config.yaml
n_kv_head: 4
head_dim: 64
d_mlp: 704
norm_eps: 1e-05
init_std_up: 0.0312
lr: 0.00217
batch_tokens: 131072
doc_mask: false
steps: 6251
MLP neurons of a small language model. Each row is named by its layer, matrix (gate and up: input weights) and neuron, and shows model dimensions 144-239. Each number is 128 + 32 x the weight over its row's rms, rounded and kept within 0 to 255. Numbers have three digits each. A neuron's up and down rows have the sign that makes its largest values positive.
A block is one neuron, or neurons of one layer that tend to fire together. Before each block is what it responds to, as a language model described it from the Wikipedia text at the highest values.

Description: Mid-word fragments in headings. Middle word-piece tokens inside longer words, mostly in sports-biography headings and tables, e.g. "tern" in International, "fer" in Reference, "per" in Operation.
L5.gate111:134217131158103147106109136071100086130107132134159146124145119121118129168139145116240100129099153129109089163151178081126104187125113126114075174113167115156080105150165139115137134119209129188070190149139118088103136177175126162136143124124116184137132102166120144143097121152097074125
L5.up111:094188154158099104136128133129149196113143169172143149117193128169127069155138103178161111094122152125193080155177096130083159100156152159112178137128099134137150077106149182097112154174138129082093128155128136155163146192130142154115112171118111116127100152152147142156081125182141115145
L5.gate137:178121138184166134106128102049129092146107173152156222097099076180161150186187108122127143111119114111075130142128114156120166155215107059157102131138147119185141086112177150112175144062176131137155154150143151146110119172202147117140171159104059138061168110145136175138111118140143060079
L5.up137:127105179121120181065126139082103060149132161114131168082072105184083140146099112128101137094121139119099117146173147151083084174165135126194132145155150138101147039128129124090147132038129153126115161143114113161123106127104126101130180158090099124082166136196135118149123113140157082155
L5.gate210:124113128134144132103132149099087077123140153141126174160092145085055149174167163038144136207073134130139110087098090150160099132136091121121064134146126133134208144116152054105118135084196151175091174114106125131063144122192129167154110098170096178093136151138207113161138118135142103110
L5.up210:163163180136084116091129079082117071154205105087113142072159140153107113115140151152158063125125134141106140217169119134094170142129120128055103136152131148094145099128138108203159130156088109135089056110092095212101143146098118122074128121182125140107128177059111150160137125148078134122
L5.gate605:110115127189202172137096136050164061164168107120165157155161143068092130129158139123148143098153167114077145165126154122082095193112139114122059135140186056131174075137171105153145092172152110123151155128110149112091165131170155132191211138111130144110161135126133129123125097143117129091
L5.up605:137124176100151112097123119087114083170135148115167194105109173146137160130137106210114152080066161161147157178172159130077107217116122109115120132153131140099119148142110117086137101134115139090109198155163148119150151177148135106195131161046105070094122087127150136137125083201123135128

Description: Number word completions. Fires on small number and ordinal words, often the second piece of a split word: f-our, th-ree, f-ive, f-irst, l-ast, plus "two" after "the/these".
L13.gate83:154158158108151122098069115101151136115104149109132069180101067166154100103188123126110077161159148106097097160064158154121112204098103093159097139207147108148093143131209152115164140092149108204159127134143124092151150152096134137137119156122110116143147118094145110142125106156112128076
L13.up83:101109098137115154111084097144192116119081114184131051092123093161085213170128118162074119182102196105106098139068100112103112115073112137198167169102162104159074111101147143093135131107074082181147111124045104111156136082106131117125149096117185129115155141131103158089146120131103118135
L13.gate375:166164063123097119110193069157180124130044175181098109193071169140114126118097111111143128112086161126153164151110130095051125129189136096146160163113127135119125068146193153085120219164133115165091160128153127092074113164120151116109145134104173144149106113179150171107101159132089124160
L13.up375:192094163176120166118177135127113100064159139070087099162089111090118175108139155118085166185114093164161146132105110173157135120148101098105144098108150134147100106092165154138106114115140113228157123131156099109165133105175097055109119148102131130080132137153142119126106115146111166100

Description: Mid-word syllable completions. Later pieces of words split into fragments, often -ong/-an/-in endings in romanized East Asian names and places (Hong K-ong, Shand-ong, Jap-an), plus N-ational and C-ong-ress.
L5.gate373:072146159111127129176178117146101092155085090132072101137108148142149208165109158141176118135177165165161170068145100071092133109143094107111137176153187109136052104145122101150144076166153133133088162156088109112100192115102054134165138057147137104124129114154093137181055119171110087138
L5.up373:111096155140153151126161119133153108133115032145098138103150190178159141102127132182168141102174148154144224106172107111101153143117114118122130171091113107170077128152184120141123116162081129143111143136079065140090145150128137140128140088143160143170095141149129105112095087192151115106
L5.gate465:140143144122130082081092066168122133162134141145177155107142097176135135139156129076138139154103154092135193107155129093099124157171110150146136097153143116125075172164073109152200092090121158120125133133157136167103138164142203125127137152122121112098093121129087143115101088183113164140
L5.up465:100120093076143182117117135139114130172120128118088101127160163126149133063142171145089109144198183151112176100129152079085146197100172087082115114100107109097119156148087119126088077178150105178162131198141078124087196156096077119152134117133166160122108105112054154151122129175083147090
L5.gate510:147168111141155117050153138150132052069137066164096217134110098167133100167157183102155149141119142137152157143123174098120082156123150099108115124157173128141098156213139115157102111114156089166104161118127073142101141156143092141139169103132074122116126093155114117150081137158130080135
L5.up510:160146142097171136178067129092124182096192161132131086154124127069077129128145116136161080171121114137050086094121111173078139126117134147158103161042137143179140083076113101114157141136189094148130095213108168091148111064131108153141150136146144156074172173164113118067116136163117162139
L5.gate521:101119117119157083139133150129139113122102144149078089127112162077127189137159158065191124129149096140066175106143156085110121139122117136157092183151176122108140156138174081197140178141170096179103174155082129184083157127124141127175132129138139137161116147161114152128096162096179107089
L5.up521:136123146135079069180168134142125161109077152135070090151130164098124064156115116089115171120098118164115115126182144144078136129154137102171122105108103146092178152119157072171202164111128135148118136131080113101075126124085153141143042150096144145094112171124153124127129146084153089113

Description: Mid-word fragments, sports ordinals. Word-internal pieces completing split words, strongest on ordinals in sports results and tables (sec-ond round, 1-st leg), also fl-o-ors, f-ron-t.
L6.gate93:131133097143184124154117153049164135124111142159235144114104129145108178119148136118152127048120144167166132099145108085119170147116130119123118126085135167136098059124159170115142123118181097127183170098107112101184058189120063122119166133114046173161154069207131136097124103161060136147
L6.up93:106141089169115111164140117080127159133162161103139120087068195144118111159109163125135116096086117102073066187200106091101144113088129149097102151177042164111162132062138114038105106118108164150082203165131099095150106153182117139133113138128164161109067099136104106113103143142146125134
L6.gate147:184131156196162104140068134087139114185101173107157138179115104166133105144110122117117123098168132135064123126132083126115171134127109134152155087120148071100166123125087134113181120136135125151176155145178158050094145158109255119159138107131090132128093120148120142120172106118114132127
L6.up147:083106150152149063177147094166112139180100150137179140128150127107119149144153075173171094115173114138095137082124117141143157184090118119173169151116145104162009104155101153105158168143132129180166137133094134165179129144112150074134152141151132164074166121100130113112168124175090086149
L6.gate195:151133119140129124124138120162112118154100136172171138137093158169163069102119088132131133149115131154142149117116124129095130140149146085088126170134121085095139097140147075127145083092157131112139162125130164105172092163137122133143182160117051142116097076176146130180103101142107187167
L6.up195:117099111103157097116156110197083122161126184161135124130079190193107138110115182151142125078072092167079170135143133132123112120109122184103152169122092089157180122117094098101104106131085093100121143088120146134148033150144179114143168121096050095094089158172135101134161152136128097147
L6.gate270:165179062123126096150105067089130138139104133168150088132164124141140180151181138097156128103126140205108094063138124102109133112114086140118135166115159104202077093090138094126147112159177135138150119123110086159128117120139135166170168157159108115140096119192118133176143135132086151163
L6.up270:143132167081082113150112122167075124121111161111094134103099126135072151123128114164143139127089173070112085184115104125108096135104139166152154114069095107075083077097171191143098119100160137130118137128144144057117130120040130126107127119137104098105151138152141172064156153120128057113
L6.gate536:140186121115118083162139142128152176107082163104104130126070122146145173125135152079181149073146114136062076180129074089150121145109091119113105126089137143164123150150137109076188163132115087168079181110108133183119119136136109126143148076125106150142090179137174149104099155111132142152
L6.up536:144172132136153114116187118111189153137147113110168099148128121154074141091152140173154134127143117216095153149183096144131185197152098109096111127107145127142137101146130120115105140065148154175128201084152103127124114155092095149178182088047120146147117137152102151097188162143145131091
L6.gate568:152138133120147199096131181097130090151114110127154162097058150090117171124194097091120106053112159151119126115137224151104107143142083205091085145140167117110125148111120110120118100151164101164098120105098153090146037122150074141216141119153125141143125082135150139106138139140125166163
L6.up568:099146119147137128097145133058083038154147125148170079124183094129121131121115216124125157118146156108126056145108168149162119178140076096079122142102136121100176121152088102136171150140140151148138129140117072178198147168133100146101140166148106069126130090062132147177085102140128144120
L6.gate657:196106145165115143092075171089161089159164102173178100121150135137118064130145133124140048089080132105114128106146144141061094200137198126151069153140136153140100113157091104125133089131202125200151167100115102101170118191096081132182147116101079186066138098151108164140112128119117077107
L6.up657:191093174133167163114084150117164086186120146150170129133130123161074087135157116140131055095088152181107146161137117088104151196142146072159092186151088156142154134166156103113159099111162111154153138165165128117134148160026063125158100152116095164094152070164095077098149134133136095096
L6.gate671:124184115167178127109094093115118098085079078142125139134061140108130134072150130170090118086120136104081140123109123091122121127097133043104118152125155127159097095063130167039079150091160125175101158088115195105131129190138139113154146105139106177135143176149172168121048130111135048150
L6.up671:152104081128088159146118177106165210197078101153144103172061147100169112128143143100101092115106103111055109104114137116100122141097148120120148120180166100173103084166138179125111108137157185122109178126123102054217108201138098158134072084102130139073136156128184133075078129073078123155

Description: Mid-name subword fragments. Short vowel-like word pieces inside or ending foreign proper names, often in tables or lists, such as Yoshimur-a, Zolf-ag-harnasab, Ankar-a.
L6.gate20:151121163106139142146133164105167081083155089126123111098104111123132105119095153183166117084119109124135132111183144154152101068107166085099105140130119115131154156182144151121115144153116111126069145162050115113092141110162165131075139091096144151157100139105191100153081179191145138141
L6.up20:124127126140155112105110155104186133144102092122141122110102171098137173134073154158180110068115156149093126073091150122128140139118132107071100121172093175182091141170140122105127139163110129132107157159149130147100116112124104137150181083116116127129045151109193116130120138153123138139
L6.gate33:159165116108137162058113110118134085065134093121124173111183088121170092152148151168159088176133123183128155151137144110114118169128161140107075134170151141133108115157145138118097098133205125216128172172143128112116111153130096120138163108114081144114173087132131130127074132185051107195
L6.up33:122137129120160083136062140080185116135130156147169174136158160069055145137152148133142133121111214097178117119089042117145118148144096114161135128079139143229145122122133117138156090170135149133073108144098111077181107136167114177098091142200097115140121140197134120155147152151158120133
L6.gate52:120148101136136125107145081164134123134092136159104104077106134118129157125143157121126126210155150140140107119113152090123159129122125129132129159109129094155120180204134144134124102142133107129126150143097129130151158097139135142117156119143068132151204094144127144179116152137164096101
L6.up52:146107146122144128099165105154103121120133129129074065126090125121120136135105189065117102125163095120183161109143156100118108139102184100143163122135111108146135166131079133152090099090131160104142160112154075119111150148080117128142082144117059085124188111125075131174095134146175152115
L6.gate225:129116099150202136053130133155196072105186170152096105121175130065183164100089193100133087178159130141089122080104116132121070126120125069127093122160156143172129174126061131165082102096126132149087127133119120120102131147136093090130164127159078153168106113123124187148117102141112166088
L6.up225:067127110113109072158120146169136106117143139199134136217160151144166111123143123192132072149145116150134175099114133158173110072122142098068071183080078122176100130150103095123200144125115159127109091113088088161124168105115144111087097079131126063098126138145138124087133162159192162149
L6.gate334:135120134123120189058146195124126129077116109129134147097150132106141145153112125124231113141130132163137120127139194125108115167166156137129088095174131099153141125156081069083084090101098065117083132139119124133150055098183093132126149102110072164118164110138162107172149119140130137149
L6.up334:203107165153136152158105124124158115075163141147070067098115133123164145146147183156140110140103152137091195156141092152123109050116100183106131130118139118137143119182138147150118168132111128116183123120142127148162101120159139110094129137124115090119131173082189154151100163125156089114
L6.gate654:085126145105114155067114151048216091089168122123128105122155106091185110164086184144178116132101137124143116144121248118133139119137155167135065108145129116136125177131079075137105133147128165147102125186131117103118091113170129136124155090094134149120104115095147145165091115163144123130
L6.up654:098122081153144176099138112083162074125237185091063086148139150043211163160173157133120127121157104110157147085124156134116102128126142121068135123169109126144117164089119172135144119166138119112152115100124092138115196068122107099167133072118132087101115161132074138148122124105109228109
L6.gate691:166178085136158123083113128127128112094160098107103149096131111094119102143168121126184127160133177189120085136128120069104158169121134122103093206107161085202111167163129124099149141173196137144137121157137117144139146087111113157104171124182112137137147107165138103217113138170120112181
L6.up691:115166092142100136128106166092117126147106123170180167146097100181148145181153146095127107104171154123153164053131168140172091054138083183117105095120164149108117083154154118153162105130165153145089107107092171107124121163155088126133137093155162140099128161112100168085134142099100162113
L6.gate697:152139068114146109116183137139148146131143072154121083144105139139183149122107154111113158090172138167140063153161196104084112166169131097086066129099157106099134134115087105146079139131140120193104110175161084094104131129141097143164192153159108129144110127103112156213097097167107164120
L6.up697:085124084135127131087148131121170122080117116093119098142087143064128142137104147151160073123146141171115109167093150097132171095161169154168125150131079164143057145101101127148140089085126137118095147101127079175135172145083129127108103161098068139166174099149153142134137140183175073135